Part of a small language model's weights.
Size: 24 layers, width 192, 2 heads of 96.
Architecture: RMSNorm before each block, rotary positions, no biases in attention or MLP, capped logits.
MLP neurons of a small language model. Each row is named by its layer, matrix (gate and up: input weights) and neuron, and shows model dimensions 0-191. Each number is 500 + 50 x the weight over its row's rms, rounded and kept within 0 to 999. Numbers have three digits each. A neuron's up and down rows have the sign that makes its largest values positive.
Before each neuron's rows, "fires on" lists the tokens most often at its 100 highest values on Wikipedia text that the model never trained on. A number after a token or word is its count.

fires on: "an" 14, "iss" 8, "ash" 8, "ary" 7, "am" 7, "il" 7
L15.gate463:557390471491489400562472449449481497507498505485431451480495531496590488463561484433450514455452528474619452519530491523509533398526483388459469520606498503566473501433455463489463503496456419482379505477500483523480484469479486476475495535568516554515481494417471428511541490501549489498507482487560539455499514553529484445449636509554512494578556433552430400481549589473521440514497441439541604406473550580468535562360440583600503487568472489561555465519494513504571544432520443507461420451447471416439476477577502413443522529440488431415554503509517557478471502451538458409
L15.up463:417534445514471570520410436503522444507548479559476614454558529474459490483432520464528525595473503550510523506493417503610546473508463512500520574552568521437444428484464466538476507577585521437563555464416438552531475393445610565497499528496518512521567517412440511443485496376578494488566570468459589446462461533537566471512502588507476551551489467468485499500482413466419503497533524461472494456405553534425553537446548483489438499587458578482473533503623451575500473477564410502452500534534466520440515474499443494479564444477501556445464530541608467501507517396536386522

fires on: " The" 70, " In" 20, "–" 6
L2.gate237:409460529475564571457424545488458486502513404512589498500541479433561454528444497508582473418513484507543479579542568477526544327529490475505470440475540518491653497555475469483518484518513513461486512437532452513477509386509490483502463545438532485443539525574579545512482513540493524369522573443395406593485519418549513507542493430446536458502491487483504586515456479482634382452485537421455518485535573472475492468535391583546441483470478509566361480458421482495509454505491496561533495567438456434488547497503468469523422508547556462545521440468542542490462555481497452490
L2.up237:481514450520463493393545511430473506579491668456542465528507520553386505411520575520429569545530435526429517518510461533533513528473437416543513589514506603452397470554512497364451493531506490482482534476433544386454542409461476497457466457410563489530459452483525541541510486451461488504455501587485478528525456458548515531482425495462605504521478548482528551564472592550496474481486515527499531580516511522529487427542426506498537528551473394536608449510438543552492470441525530528479576474495545480478443527526443476537500567482483576507626404588500487603490532501571583507

fires on: "1" 34, "2" 27, "60" 6, "19" 6, "02" 5, "3" 4
L5.gate522:386540473488460533511477593396460501492475587498486586506463452548378563446381520482450570483399431493524381508568512494458436553432470501456501545507549450474514480488509452529419505472525479327533490470431592493500516490477555476469506595513494502577610508476515500513529447504605426503518553556533562473509538429510528541495435502487577543570452581517504606514498607513464467507561475588480513523549464459563474544513442557563474497458510510409486512528468497530510482482532478502468472514538523462518572490432470387418505533459501544527566437460584564524429482521466488408
L5.up522:505531459474429502479542477449451489554479551545529595552473472479345508516418483480508555453500474490524464423564537563447464463489527515369476422383494486501441454471424428639514431586514534489408463525444559495464513541428511523528469568557507537555457590514500438511494484432523396409544633547585497394478482340478446516523460458485517487557506542617510578475433530470563512491507476531540529488584468503493522500571528580468495425445484526449558519532498431529493528532529524543515509567488510504464449524562452519498565511509490504450512474507478588564554525435461521450

fires on: "oun" 11, "in" 10, "ide" 10, " time" 10, "ing" 9, "ot" 9
L12.gate127:514422511565515458555488498561472542494500502545433504543470571556449514559563457479542533567451460518482483465579520454469472555475496463578439491547439588537476580511557567464514489423488459516474555529560473488454519587491507486466521588428450490417520492590546535527481415506557514536547441451498464508565430479495477430494627488429458455567496467493583402606509479494573495555531493406458444510525602430464462481494482626559518478424580494580522444533448460506509462457508463520646473499538434426569471476477433644484506491501524393567529510511531524408526541479559473456
L12.up127:539438460483575529427549460437518465401533455544537462498471475447546494555462428537488503446489550609457494535499483439516589456419526499496474400445481569605486493503507490533505625630501502538516519459593565498550532444515476539515490505541578508488494563539495456447485416525507408484534463655527362553450400560540491455514520440490446497567518557456482455543427485555459497366431467556450563403512519502620488573493458457542543567512515402506479568573521442511557519537539533485479467451527515484380519533554504486496546449515487492538487516508490501550555516484482475565

fires on: "18" 37, "17" 16, "16" 9, "is" 9, "15" 8, "14" 6
L15.gate131:525453600431510600481448457500528488514479433522444464438551519536548489469542392477424511481508512407510495494511393449566589439456542415475544476521508464426462492574505474483495516612532492522538508492486440584490587441497459449524539483508489506457525546477523530476486565535559493472477512495477584494482507529510319430499579344435439476501579452551515475550500509439521444571441448490629497577411457525554512552516515426568548454572458475567580574486543536477514528523444504510534466441604580496525539473494511479405487583522553427528489472535499525557507499481531420448
L15.up131:579610525477564481413531513537507575513565488557501400507503538475594469496504450472562423545544497498513476512543525488471547485567515447505457500560378573533496513515577526463606589466547489424440436594473524457508568413460521488500595472415611543504435514457438509495472552559508567514557480438398496439495548472373464463540534480521456539525498560574543584504528475590513520469408486473527437463544490586380433513505490531490584550507471488478526545541613465570470473559513535505521464558486447458478492446487567545514529428513539487501536511469489568443525590466397554478

fires on: " " 97
L21.gate440:533458493455476528514522497464551439473557526473461520454577448531454457437570532434556575529491554412502519566477530472445571486495530528479347477467507450579498500483424369486566536536556566526502466510491470418534445526476457502477474476529415488457578428468463571454572548561563481621542515531532510497383544508583500454489544428507421470523461499470549571439524462569554447478494451519433511489473514461422544532537449489498516509447358576481499585439541510461462558479495458585451576562549542450549557518450479553419550536574481481489422514423539568393546465551564489479
L21.up440:490439512462452609480506567493479542536452479437452544425531493515549480400483478363547425468571565495496471440392457567453498502456459523385472519508547487545467514452485466529513533521438515499483467521427512398539524528476460453559563480575494499517471516402550585481544578537574503428437561430569442449525528481534457527520538507531569518513434488564563512498498452483503499537458439399444552481509510457477598569559450531489478514480395477544524514583546363492550517451614541461429550385593424467505456463427497530500500484501524416587525471504505460469567468432520509430

fires on: " " 29, "a" 13, "air" 7, "ge" 6, "am" 6, "ah" 5
L16.gate169:561385482427469523513479547540439548492475499477599478505496488520523480561494457553537432438359497601475564562484417508575488499549530547477489486515549444487409487534481466499430494493486385520476543440500404479475459375423514515550564509469481447460469522473492437577527534528519436426523467437501452484522466515539460445576488487476464572647433456614473427481552562487416453602488513492458515394457485491431440523503521499610530511515427491486489490531544504392458478559533461492583457503545525473500540522470527562448429497494501500543537422436530549508498544420630547493
L16.up169:524512518488529438520467487435437529552470570484489417493432431598544428571516488487472521444488535520577464515559538438450530542513527535454449547519548541556447468434411477511473533549528496499409589535490442552552451444439608488478561501508551606536497503572428417505456588507514521435534508506409561475477496625568579418527519501417465500506495468537461404480531530515588469556535553506510483481515467403441526431530444455501634426614509483493492580418566526590564567522544601534508512424427513497537465508516463501511538571535492513455435445432505527496576534463514532552

fires on: "C" 39, "The" 19, "A" 19, " The" 9, "st" 5
L2.gate239:505528584553464487521513445505469466421570550462498433477470552479509554383509557481494539551525554415513496534442432500519487470501493554461378446542488577488553477428534479472484572514522450543488491572508535536598423475400501539509586507504536470558389493519428446530507507520492565521517517542464489601535476535520513533524492376530474515632532510511584479514430445507596511472493574560520445506472644583540465518502551444526517631469452515500556399433499547514519448412475478492505489531479521449545517530628457493506516530463540499547450495603574505600470415459458413513
L2.up239:423577436540440508442462469432467458475462582498496384506473568492446510358495611509460540459524452413425524499467421517512542504441442517481499505531562563464509432466509512496503532536468471616495520575510538444578583400448487512464477414526585473626495436488455485551563462478458510477536546586528483595539473549508499511480493436448454526501477518428592525524529434551552508458397523548540491518533580500613498468535513507568523490462464427482542449511443526455496530455487461456507555496485489465460421501547481453508506564449501523575505486681548544613565477479491515445

fires on: "\n" 20, "–" 19, "ear" 17, "ep" 10, "enn" 7, "24" 6
L8.gate402:451454497489568537556515524456512427432563535427486547539520437594632524423443452484453439504516520457413512480480483455570498453549444479495424596550444386430482478557537466544426532417511487513555450524455385450552455579507412475412518488540517435519544563491445507480501478524415482543461487511476533553565483515474546507533493555556454494433537545393480429471507543559480465596500398494470600513478496442506599482475466501460516535524454427602503516512499525612533505466428445492473527549533485532519596481484583457424573569485525536457497525414409457513530429560543452517
L8.up402:405481487492437569513483538494504490448460509463462606523582550589517597425445480436591518581508443526437516510508551436526455587527400518507517517572483458387488458463615521527596543488473491528559542597479499449557525434488386468443453493592500409540566547518479516496549411510495399551493586534559484629556455546499470505502377518502456479522564621401531387478485457544407555503586489531502567479532470468478556504449489466531590526529528490487459547537508459536469472564493456449506501538512527509420513492519501479517505529489474453495448536502507489596531447546460519508

fires on: "1" 66, "2" 21, "3" 10
L11.gate293:432465437482500508501552585408549483489484543614539455470407439419465526441526538482550571571491456461465508499563603489518507563431517532446433553536503526495481479558457468487533439489498466438504506432506580509506523491403531507470545545581471509471590455511616577512563505528564533357439527437543457451562511497457513567506604544470503537441439414471537610470491552535530555541475525489458595522492450512437555503522537625524372513437465482515474525552493541576451478585545497480482475538549451496603596500458530508447516496418555549464446507499464491495420453509442502421
L11.up293:533468469431469479461488483521601470532484463540608504444466548516579547486509483484572487563443425527522490480535424527550474488471517431382521516478571540551561474498491519473434523550613512460528457566376557478473531399499468439563597512434515504571558457571504486483503414466506471497535431437565408472561501434508468573523479451477494473490395475520512417432488538560452463495454494450488497387535512541573510381578450496489409473436486532495548468431451498538446563498463505509440462463444398553436507524487505437493498624527558432589534479495535496607430519586519477490

fires on: "–" 21, "20" 19, "ame" 13, " |" 11, "ation" 7, " |\n\n" 6
L10.gate462:577502448450469434515479454520431504448413437493490478548465536581376511451455455512480590562516448500523508478577394459561540524462483541514426476458508517577420392555459503598440433478444556412525488549539467528577489565486497466412496477583520486484572536561425510549492537416561484488450537518516469566557471533594493563580524505481438529556437560533510544471491492495531494445490585523514494438440493394463526597435478497564510574517492481475422582403511568494499581531457462509561551536484571441478484474479444523529365518507490526518539505562517574405560487499487423425
L10.up462:555467526507423573441608488551444521430504587536453526535528618567392465532486423456461441528532482446476462560508443435528517575501458549561575513459496527552474400473520475529554566543501564523505454558559566501540480540452524485469456451449441501463422460464561557511512548479502427486489573617508563586526491587500528461481460477558467539594562560468463588418546549384489517500512490510532531453463501502567539555492489562561496547528414467581562453442573530491448399532493398560531505421514473450440525498558437520513570561474636511509449467501526496415473461505519495499

fires on: " The" 61, " \"" 34, "The" 4
L5.gate281:457535428470482529454526556482435361416486490500486473493469506540406486481569511605415570570486463395500550497530492451509536539464378495473507594578509519468469440543487510407428642493496530468515468485469511453593523507475582486480458523570434494540447506533417431486570474415461537507499598534539474518479443578520618479565490502548486471462503511495552453420483524543578455504494524487537471520439565648593431483382570459546552604469573463534529466439467557443526519504517489515455502495490515486451497501525489497560505556499508628511476603535499482522532520459504524488
L5.up281:408517516543446493466618561499482475502419544484457525558564544454409460358581524467446651537510458470472391491488434499465588538481447458534424510585551503430537508544437527462493535542443470405524626536463515444607502515486540539539487443471513489554458467502459458492543468478496593512571529497430437540533444561509524534532470550446458510482363462476499474460495516578465529527495454462540499558426593487513506487424441505502506492465453572527484437460500494546435531457581460454441575525493575492527512475547420521443522512504490492497453607467616561556471475583495498461

fires on: "h" 22, "il" 20, "ash" 10, "ol" 7, "he" 6, "r" 5
L13.gate200:510514533473407443488373483452489472511473474508527494551554520600516418358500507519436441536475507446511536458495533512542444387604518410554432568497496554461488490578456526444435480564508477405425506517540550542466580403483495526514494474538520529502511445457483435467461603447534519400462566541531516560404485520427546433517602460427465466498453478485490539478482492436465467552501569478484508508453525473501608517489479545508538559534367370506572476536493538468587472427508510485505599479528504447470489347487496469487525547513532464504462514497601519534521507575445485567
L13.up200:421428480455457483469512542499473469502541546597464554470584552498519474456544482502525435478438489470507561453476519510556421561414473378476420490489545551414498487547484472493451473540593544462444516540509461468517564539361527559477623505445512524508523442555507511515493546552499563464607553510452495547413448454561487470546531506507421472485437578449538490502559401384499449461498489553518420418433451524580543570529524520479528470444546529497415515469534569503522483574607472494517561480584456523477364448558427458492486473426491482564563532549577539573440470458516490564

fires on: "resent" 16, "ball" 15, "ab" 9, "n" 8, " is" 7, "s" 6
L16.gate467:397464499562422513617508449436532539498517468523449544577589579551497553506430450515468404481521479464513350512486544566475498447572455459517481461538555480495574549463504470512490424541479495483561477499468514436478505580404522455479569472501444570485495401416477584441567551600544478527492456466457460574557382511580483491493490474490487519506508496521591522566457503531449507505529395501534559519490488472508430483506502434614570553589341508533489516541441509487589555418493447490540511481370533521460538483486451538496463540473567525524531414453518465545488508522444559501
L16.up467:514558489508434495482459527404531473497516482489546522435492453496524473505495441573463472468432476557486477548463501468574562564467530481439481522524558465452593494541400473467514445541410476477478515562602519475457449457454483606371381517552577470518494443575505460500451427544402580600491474530467518571393536460538512556467543430513494486481545417520456512530484536557562561518528580579507525501512434511459489500459554482477477490550522507496422467506515498422582503610517505442427586375387496511468404522447477601473500509491511483502444488495570431419469442431552439573

fires on: "," 37, "ly" 7, " are" 6, "8" 5, "E" 5, "12" 5
L3.gate572:525424520488423569538537401570672497496592515500447512551550497558595521504457401493457408528571562436436514436525562439463568382622511477474519492571490510528547482477504545507439510442521496599471507505533527530524427558498424426417526514548501435421512536532495441492433524510450409552574466493433458537470471486496511477493562419578418533560519550502515401484487478573552484507482533440527484516433496535440469552506430543535537554509509464436535538564508475568436491427571482537553553487512502500471556515556553453509526534581442469459568459526586523523465441501385494482
L3.up572:488513575502516553543493573462532465510463509483469486465481549556572585398524471502478498508519524406449557522468473455476413497532486510533455506595488421508558496552476519525546529475429382533548441474433508458596473498402493380467480471501568492355542502493571479537501519527510387578514499484466479575470539552509487508588542508500446488506599618479496527467517498634481556606538575499515535493507476617483488641443502509504561554548376525459488567541506547474454428444526466516507465545457508487481510505521504478444481467503542438452599578420491596484556445532515438505

fires on: "19" 63, "18" 24, "17" 7
L16.gate249:526594494454495595549455413473446448527488497561467454562416599444558536498521508496479499507604499495485468549519425448523534455501538533438462474514504513538514387472523445532524584428474421473429608441479578496458582536560466461448493484558499560509505491468522447534466510487464481548445439534501503480490553468511433455548482497577496551448542559550495406524515433502543529514477441538525487593475425611357481482564454499562485503534451509589506524483569511543478533468494425491567524665522476477444461508498581525506492425562503525533565516517431624485620495385548518530
L16.up249:588559582485553556448524448483526540538544459591425466520504482426690467502501496446470497448494517409522437577389504487525555585529536553452490390515444519438492567542514509458558513519533534490524491538526488435499485415452522489559527528550527550562470519469438500478558496535494581447479486616494545516469529559402451409443507433463479494494555530568554511523476569536530489448463553474565434521544505518498391454507523515610486507471477502565491574614529491519405573502433551508537534455458414372473484546491509558464534476384481442590475502527466487431489463512472527488

fires on: "ing" 14, " time" 10, "id" 9, "age" 7, "ould" 6, "ay" 5
L14.gate426:469461467462518516520462444548444516481503585600450529506593520516423501527531469511480541497402505589500541479429482480523521446465548485515307456564458550550484515495499641524549594531487484535529562498507465506505405481428503491450489459464450544522521492517573513515491513534567436488454502481386480493499540531450509471481642419432455572426575539502442478526517583456548560537474518572409486513534546527543486514502407508492392506480524478358443572514540462497598498518518511520590469514506427465545447490519497490547470507452476430451536490583542488493453573429460627540
L14.up426:505368441433448477556426511423521446543459434486490541612459528571517528560495497479542481475541449478482438469493573453547430384546477556402503509408605499456403544507527544512596572542467505490408547457512601477515499470488393554515571504548467482516541565551546464446481512459515434485498430540483487450472531448499503557466488448490546521461440453480484462618468497491501497548479494503477532483449608479558411491456530397515537634498483532462592590492440471455503502470561449460473468528472409468511450394560464542544530434556526510508465522417556499539519549558587527491

fires on: "ult" 16, "ect" 14, "ast" 10, "iam" 8, "y" 7
L16.gate10:491452448499412473542490515499549402461477452428490579559521500469446414485490486524550481502520468527401516474481459521426520507549577499452461564500558517454502567373483492407516516452589478461475550521443460409542468491485471613484509501471485550595552539410585579618537514445536457395611477517452428419502533439559531461545512525520492505495534435441469537436598564535439507532575592552484471463475533500592554543508500480457426638540464520537498455473471473498471522477531414496468407522561500476518483516480439562503518472432436416561468482523511618505563451442500471506
L16.up10:507518523498558460510497424475432526488554423554485458490471475490429550497552522525548494411431503509534533539449412554537553575528475494441454454586421420478513625465483529528473506574477406528577466478422523477588514473465517548487506470500455513507399538562492500505413565510531470470488426562390559571483547523428529438503494467436458479456540499526451531482543475541488491462528480622447482459418517453509511471540622501499405470396523491596424490526516543477484500555538509460571446550534482462589468457376431437450516462460385431455427571542419503528471456441454534420

fires on: " |\n\n" 43, "===\n\n" 36, "==\n\n" 20
L2.gate300:528521543484377455484550462431518574507472411526433483541510482496486508427415420489531532500559473429515389533423532483595531431539489490542496473528475486484532429585431474477421553525442413552443550522400483441559448530478543388553505482509587523487552491443515575494550577519463415484400479538493437555512519516527558446468547546452453429547505513409449515551399502434468493438500428433500505534456498583510530511473514452477551497617474445531529509525563549512501393421499465466498550503591494461555448443455531473445399585527549531510489521447455468479550445440524419418
L2.up300:560512500542433473443533465385494547527492452535445462582486535539512468442405424505508512486517432397507406539405517518581482422509464466534493441558415473434512427559428494518476542478442396550470545516454516472574418547496530431540543496537618559483548477447545588477556536496430432519393538540504424546525511531579527426489553520457487460534459560431494509527449479464470529468531441440552510468474535595482500558502450462444553558630484471564552504520588575526486415396472495436496574481548525504496440436493511511406419574534539517523513542465460502500542467485496412438

fires on: " The" 49, " He" 18, " In" 15, "The" 12, "amily" 5
L2.gate541:505503586579441472467449435430520454441498516457499432417477599506544504437495516567525541531506520448473552559487543485546509527391445515492469440494508540504448540495607508490470590517521475545520522532490524574524473476503582519486497519559466563499479455537493494537535449515504484622453616546518464546486373581547448551549395475506540550565418502522460522431524434481569529505566589520520459448572597599508427461482432443573566560461449423501566435451498552543525554416452515499542536511446555456485385541523460544555553444469475561558457496533576545436569458509557409520
L2.up541:508525539478424502603506485468435516499362543439560473502536526434385515348496563487450573602460424459408473458504373479493457460433438438474467539486571616438504448487533461460451507474543511462491539484491483464564484496425530524448564481534521472519462430462480437500529485489483542523478573553469492516565479407507458539479442498455477508541448529483506554490517529572454419509496415397533496515475531501556470516546507512542647522442529449473527378489498571465461557487463471444488550534461496519470449532535437397480540575520543525536612424463554608547526502484486444450

fires on: "our" 20, "ain" 11, "fer" 10, "u" 7, "end" 7, "b" 5
L17.gate5:534502408442514537570449485508465522489576444489505519559503520521435489470477445454475392548541532526502435537529549566498489526526464487471515496553470390380478466555508449441504601474493387442532464450527555535550517573441502556474423554474476570503453469433453419535503440448557452503458477386523437477448529519510478530499531407523526471439515497514468514604558542495594460518471468453353449456460525560546553517460633525550506472457516446558496497493459530539452545532525511524499557494491460542566450537515464593496493523366567526554522485441555606554438449448505583374
L17.up5:568499434504471465535501495561527503471537519454454449422410500419510472495490363480480470474438516425411510453500567473489392470605472578546630536509498538477586473510563478582447525442443477493618619468550556584566503508534519597557574482470506482491544422550465443486489474507451469452524491599501477537461538527479590578499538528510466529555579473448447484482524497545415593481502495457427507540544564518517471525540477532469478447563457470502453420448471465577505500494558437524363521629490543463542425486453425546482463513459471512578559518495419521455461471506510472546

fires on: " The" 57, " For" 18, " On" 10, " In" 9, "The" 5
L2.gate342:412524534576441529551558476381419534505528560469453504538508632470432534425491616450552456474518410451411537516502466503509486497408492432501476532559537563438522476474505470463489581553495472519497539507547401498545502482411553465448541547542592506449421469536437456457494492511500497534562495433501566496523380520493503591514509509465512556544392535480457525480495577628533454454512551544546519518478579527475490548460431500573538586464437475443503390448488470523505466450426424460442563444390498586507524555504465494517624496482522568518557510507563569531533514478502438526
L2.up342:487533516504451500422499520422471493512458556426412484487523511408427585511550605507439535530482463428480547521447406491510458585435492473499540516582546632421583463409506526495573553539470527563523550565562400586526436527453522471505540524549508501575425511540445487498508520501515514562583584443512469539490503488449490564581484482511532542554466578486556478509520503448460424398503528533522466491588546620522480498469420484493490522404407496569503428493628543485475486406448457483433534516436446552500464543587486494506569600494508539444476474487537499484581518516443568455

fires on: "il" 27, "ch" 13, "id" 9, "ult" 7, "iam" 7, "n" 6
L14.gate424:578586443479521491529397531537568389566583489485501454559422501483558528449464445582525510463536532554484543487491432524508564438518396499506457501533523491542512485456457513445511541506504467417425444496532465593561546485660457498430425421505444532444428468557567486525516447517513420464555512503556488428565565494427486553525494524538527602497457508544405477541534585428450551521486509510542442474550506521502512535563521526547420533536485530529548444400464577422568462487501466502488514567457421473595622476496488586420440547471516475559534573468520485450482517575550444442
L14.up424:562519530477598536488442519471501470508531391534522477535514532446493458515480421404493501517459490464473532558494454491528520550471497484427524466563523434560529598524434510513497492437478498545492496469459534496519475440504520532516517402525512569481533471556491481429452524546525588473396498528456525511560611434506493481468415570567554549538460425528565491486602495499574491627578489451471488603505488534409493643483584519485522468489448487518411509493503521551534483523607417448427398569483519469599505455373531475556559430459469501555489547493495555517546452380477571393

fires on: ".\n\n" 54, " |\n\n" 43
L2.gate179:579522554489373474498472481499495490556410528471465500558526532513520475370484537545479478491481509429437503575418441541566448459517440515518393467531448520530558496570530530469464523480495404510479581476486514474529468463408592433499502615528453519442443510474538497534453489543551455610443566569499515546516462439530538424532485481528400481392472591451411510454426534537557511515591521400488497460512563639420455545494447473548498536557476569479423439527494549366542441442492514453590532457559509415530506484512502520500479458563520506547548496588526497502474556500487446462
L2.up179:564514430445451498437488481506565529518478564472492527535569552500462425458509389537379525436571454469562479464527470532514517487530536524486412433458499519518499485552461456593553442499467513624510555483582525445497437498517578438516438500489546511462427537503585542510498480491464382465452465581475487489502484471531511446458612467488408454433425524449530496481478502435468517604559486463541549499508460561383437500458538582351461499566471498560419474529570478490471490417478426532516532574566446518503616383427502536550478498505462460507510514445445555526421457482556534435

fires on: "ing" 35, "19" 14, "act" 10, "ular" 7, "or" 6, "op" 5
L11.gate464:561492562408565544520489613521549543498478572480476479505500446475502500452445523452574464497569517449509445505532369399384458400441511450467595538519505546486376427446426483536476553574603481454491524475435427465622552608358604529536442393510490559526487542495508457540502546505487504495488517488435499478404515490450500510551513493509528510541580539471471448503480523516528499476450528485594483484441571515551523453512539474470514415591423548406586520431516482448514555483465509479484442525485457470491496562549414557483505526481478526476465570460514554471541431431508477556
L11.up464:537508479518568433546567562476521565537583531660469490488439524560582551612449560473490517428480508553515516536504493494468525432512523505515462482475465496506509472473498580564439582589497480546438581510517510523520417491472453432567453412560530535552544478539423389475457498477611480476533508478497500471458475535506571443516533462522410567504432478414411500514495453532417497519446406542563536515461614459498545583440518535527570519538484455448533552435387437585497526600500537511525423508554432433479480468558483552428482409455482429517530477589504486549547504532450528435

fires on: "ust" 18, "er" 17, "uring" 9, "3" 9, "ional" 7, "inal" 6
L8.gate83:512540466578506583465463476460517589566494461536565541610487505600536505597508507443556509570459422575464554614539562596539639585476434538468463475477553595428495453505491525495526515419584542468479399537457437447544579351570586460435546494476490551457525517523557517450517531516531535418459515476537438495542485541477543513533531466528565476458433449630513423445516563510566456476456459533433522476565395533466475559484527490463490565486486455518452564518496496540501438537539494467449432508460484437514505531481510496564499590500507570531426505476444461471483440499483553481
L8.up83:482587472563462420491509381573518519428551401549449475501546501508568472513562458508471479489447421566493518460426537473619463491519451434474493532421506553460415521449330524564564622514548466512548462485515520478573439474517491536511509521476439453526506402442560561454512421455396442462535469552475458475374552541557522519478445480487541508506447518503499393463531517452431490442516576481431466504536491426572514521440533496519502500495484541526576464452496541437502599518558481431396494630393530501523502440487474455505522527481447491426452478450492496521439522449463548509

fires on: " |\n\n" 51, "\n\n" 33, ")\n\n" 12
L8.gate390:538511514426418522478516424485498491470433508488418438531539499433546508445490424501457532485539402412524435510466462487542544467593490473527484465575502521445615403493505566539467498489464458553460483583443476545551424510478475348484506537529434472441523518440527496516528603545494378529493453516454355554433499515445512486575479517526464461472565545441520555490474506502438571416561545467474553433421573588562564575479447433485568558538473495586524534604425551473498329471515452472498521490505522506493416436459513448460481533494526500520523487462568479485492488484493506420
L8.up390:546504438484486546454497488473540523455410515480487540489532472487487430454385469538520563501530459411532453513559557417532456463525469584448474420583488494463556449554483505526518491459508477582403510492490556531541551572378439477523464501517559507505499532426639515456533572607498404514488539555514456486564475477598538444562511498432548459505478504495544486562590450572483541497516477532497588468442513534420580499480452470536555550626430486574629503571478535529481417488486491541559557462460489516542458478452490494477401571612578426561536481462537533434422488469496429480

fires on: "op" 17, "t" 17, "el" 13, "ak" 10, "ing" 9
L19.gate98:480470500571511564458458526496567493510528482594509485497506507565567458466482490540526535556488528520441483534530446578457587480473512419500451461510514566469506385532485585469543545463591571473484525440474571520507483544448607366451464406445470477472517503454461448462574528417493557494481559443487461500443553447405436547428487482557606484502470574492453539590386529465508578456490477483482560461513483597449590420540510444490550478485508491376503554470500468499552402474525455470478477580547494456522497483487499577460472581562561459491567576435601623573517519510548473481
L19.up98:503446502517512479509480489584528501428560477534541464414437338509598490464510513514516538451494506488434511476473494506560532512558588432446448471502485536503545444590542575566466561515493439507461443536544538537478449502491445478523525509424507469549509431496528360514538516508468462523570516549396467421507462593506492498517493514367439546615458488442521472614412616511518512538522558534521488500559541574524579464497471394579542575450529439474611568434581464600496474521510448521534543517404581441517511484473544544510480447474511534536509512473514439568507469411515502563

fires on: " and" 31, "," 22, ".\n\n" 10, "ly" 9, "\"" 8, "===\n" 7
L3.gate90:529444457457475523554554459513487540547573460487474535505501419513534485510481483498516510395500503562542375545539572320509475437583493533478499459458502458561580529539382567539469437448432508539455394491472503490507560511492501441521490481561503392494539537424423580505492501468499532466483518501491505470446511455438577467531583500476359427433569456446505456565467441571617565528486485499515519456438469581541527481491520508574377493487528540457488446490521521416468422529497421480495426475530477484529595523499491438413390493477573423455506490527549465489427454523464461544
L3.up90:514590505519541518512536519477468504517519436451456481530491392451621505533474495559440478452476567478472466481523475449513509506644519536486449565504494429516533473533351512540546409471485495491514517482454606531562521555438518472537497504563538481413591506465493540515525587406406476524500519576505456529391538390527569530525572511488387437450569480406462499507479497532524587452472437518475501540479435571489473536511482553562434570539454577508459567547491488445443414522530384490511461519488456489480605478532530512456428472516624493474566562478520524494498538502412394473

fires on: "ated" 89, "\n" 10
L8.gate410:496500468377481502549547425509547512548534495449516588382446514488493392422554437481429383470596446512470458503412534530504468450554531529512483472541526458552492529504437418551545490549578462490555480481571470505421468562474479426515592454521487459493538433472574467434528526522425485479473570512503540589517388508524484453385552516561530493458509454431429382516457488474456510622469430466400539514490506456539540510514462481431480499434424480522454482570491468530478498485584519525521486462570432581496494615533496561458574528521505520525499461390477591520548528552459543444
L8.up410:550602523470490606488561453571474477524513516485436525441465413531480485456519454450547464622610465408587494565524498414633503549543568511502559526506510589543503487460516549505582541490543427533526517504544505628455474467515423548542472541497422417583555501460544495431563483526460426540461556473579504519542453467449468537500559442522496457549516510499448559504475525462445485514502533596527546425538467453462434500499495504399519451584510536572545537450567574505464478466513535500472471500490505482511507456621449591484456505498602445440459427403616540514514478505483431556

fires on: "ate" 33, "re" 20, "ce" 18, "end" 9, "ud" 4, "au" 4
L11.gate102:581511424540532473468524498512491523456491456552431447505541502525484586482520523474463419418556535441491559624510511471551458422427565508518514483492443463515566454479507542501444527549541492524501409552472528474569476544539469590521582474459519504606432506488480502484486500559477399484437503515452388468534502504440504299474515535490470479601555532507408554473471558511507506466414488474489457470597453474509538557538466538482530651544490547424518557545521500524463461509476586536570449459464563432553544511544505528521406518428474597453496427444373478453582491491501490436
L11.up102:507538523588535486494491494421466444488459536509515402541480527555576457450506567469637557476512527522650599557452472360472557482529466519534458581619535506501457532471542458444515428462362482478439523483544464528347532532484492530451503500507440366508473579570480503523490495463559492536553546536356478399477468488520561540479502483544449455480511563497561446432559442495490492518495503525487547418585459502541524563526448477517530550529486608469408460569498462479518449479497425439487465530474462528524531559579496474497540418480547465453476548510501469498475458478545545467

fires on: " In" 62, "uring" 19, "fter" 18
L2.gate144:521527544478552548472472473444415477434498524508411460633586494454489499561537510494466466525436437564479475405444457454444509459449446477420483504541485534423636472526412496478448504610495503512524473510486508520528508487468570569532490458430508465480491464548592435502457441470521499592580467436472443506485595433453439510527397513456507518578437467468518508569483636477582496386463477528418527528510603457451504461477563464588534499509484435425444439543405521504559466447536454466463503458448509501552546548500473513500471564529498498581411489539476455500417511467578404432
L2.up144:449556492525511457415470471461434532561347543484469525517435549471429470562470571494383482429479488516417525528512413651514517455425458466431564565482432503466522499499462474493490476555518543556488503539486551540512473469550501550507490552456534512517426443502476388486479444447509609546531558531495492518461537487489462530499360503506492543550392488466489522481456575581402421496543499545519482591480524445511470560533486539561514575506551430444516495568472511556556519566465521497520571440515542529385524468525431492592548519515546476562538469645402448571485528476535524454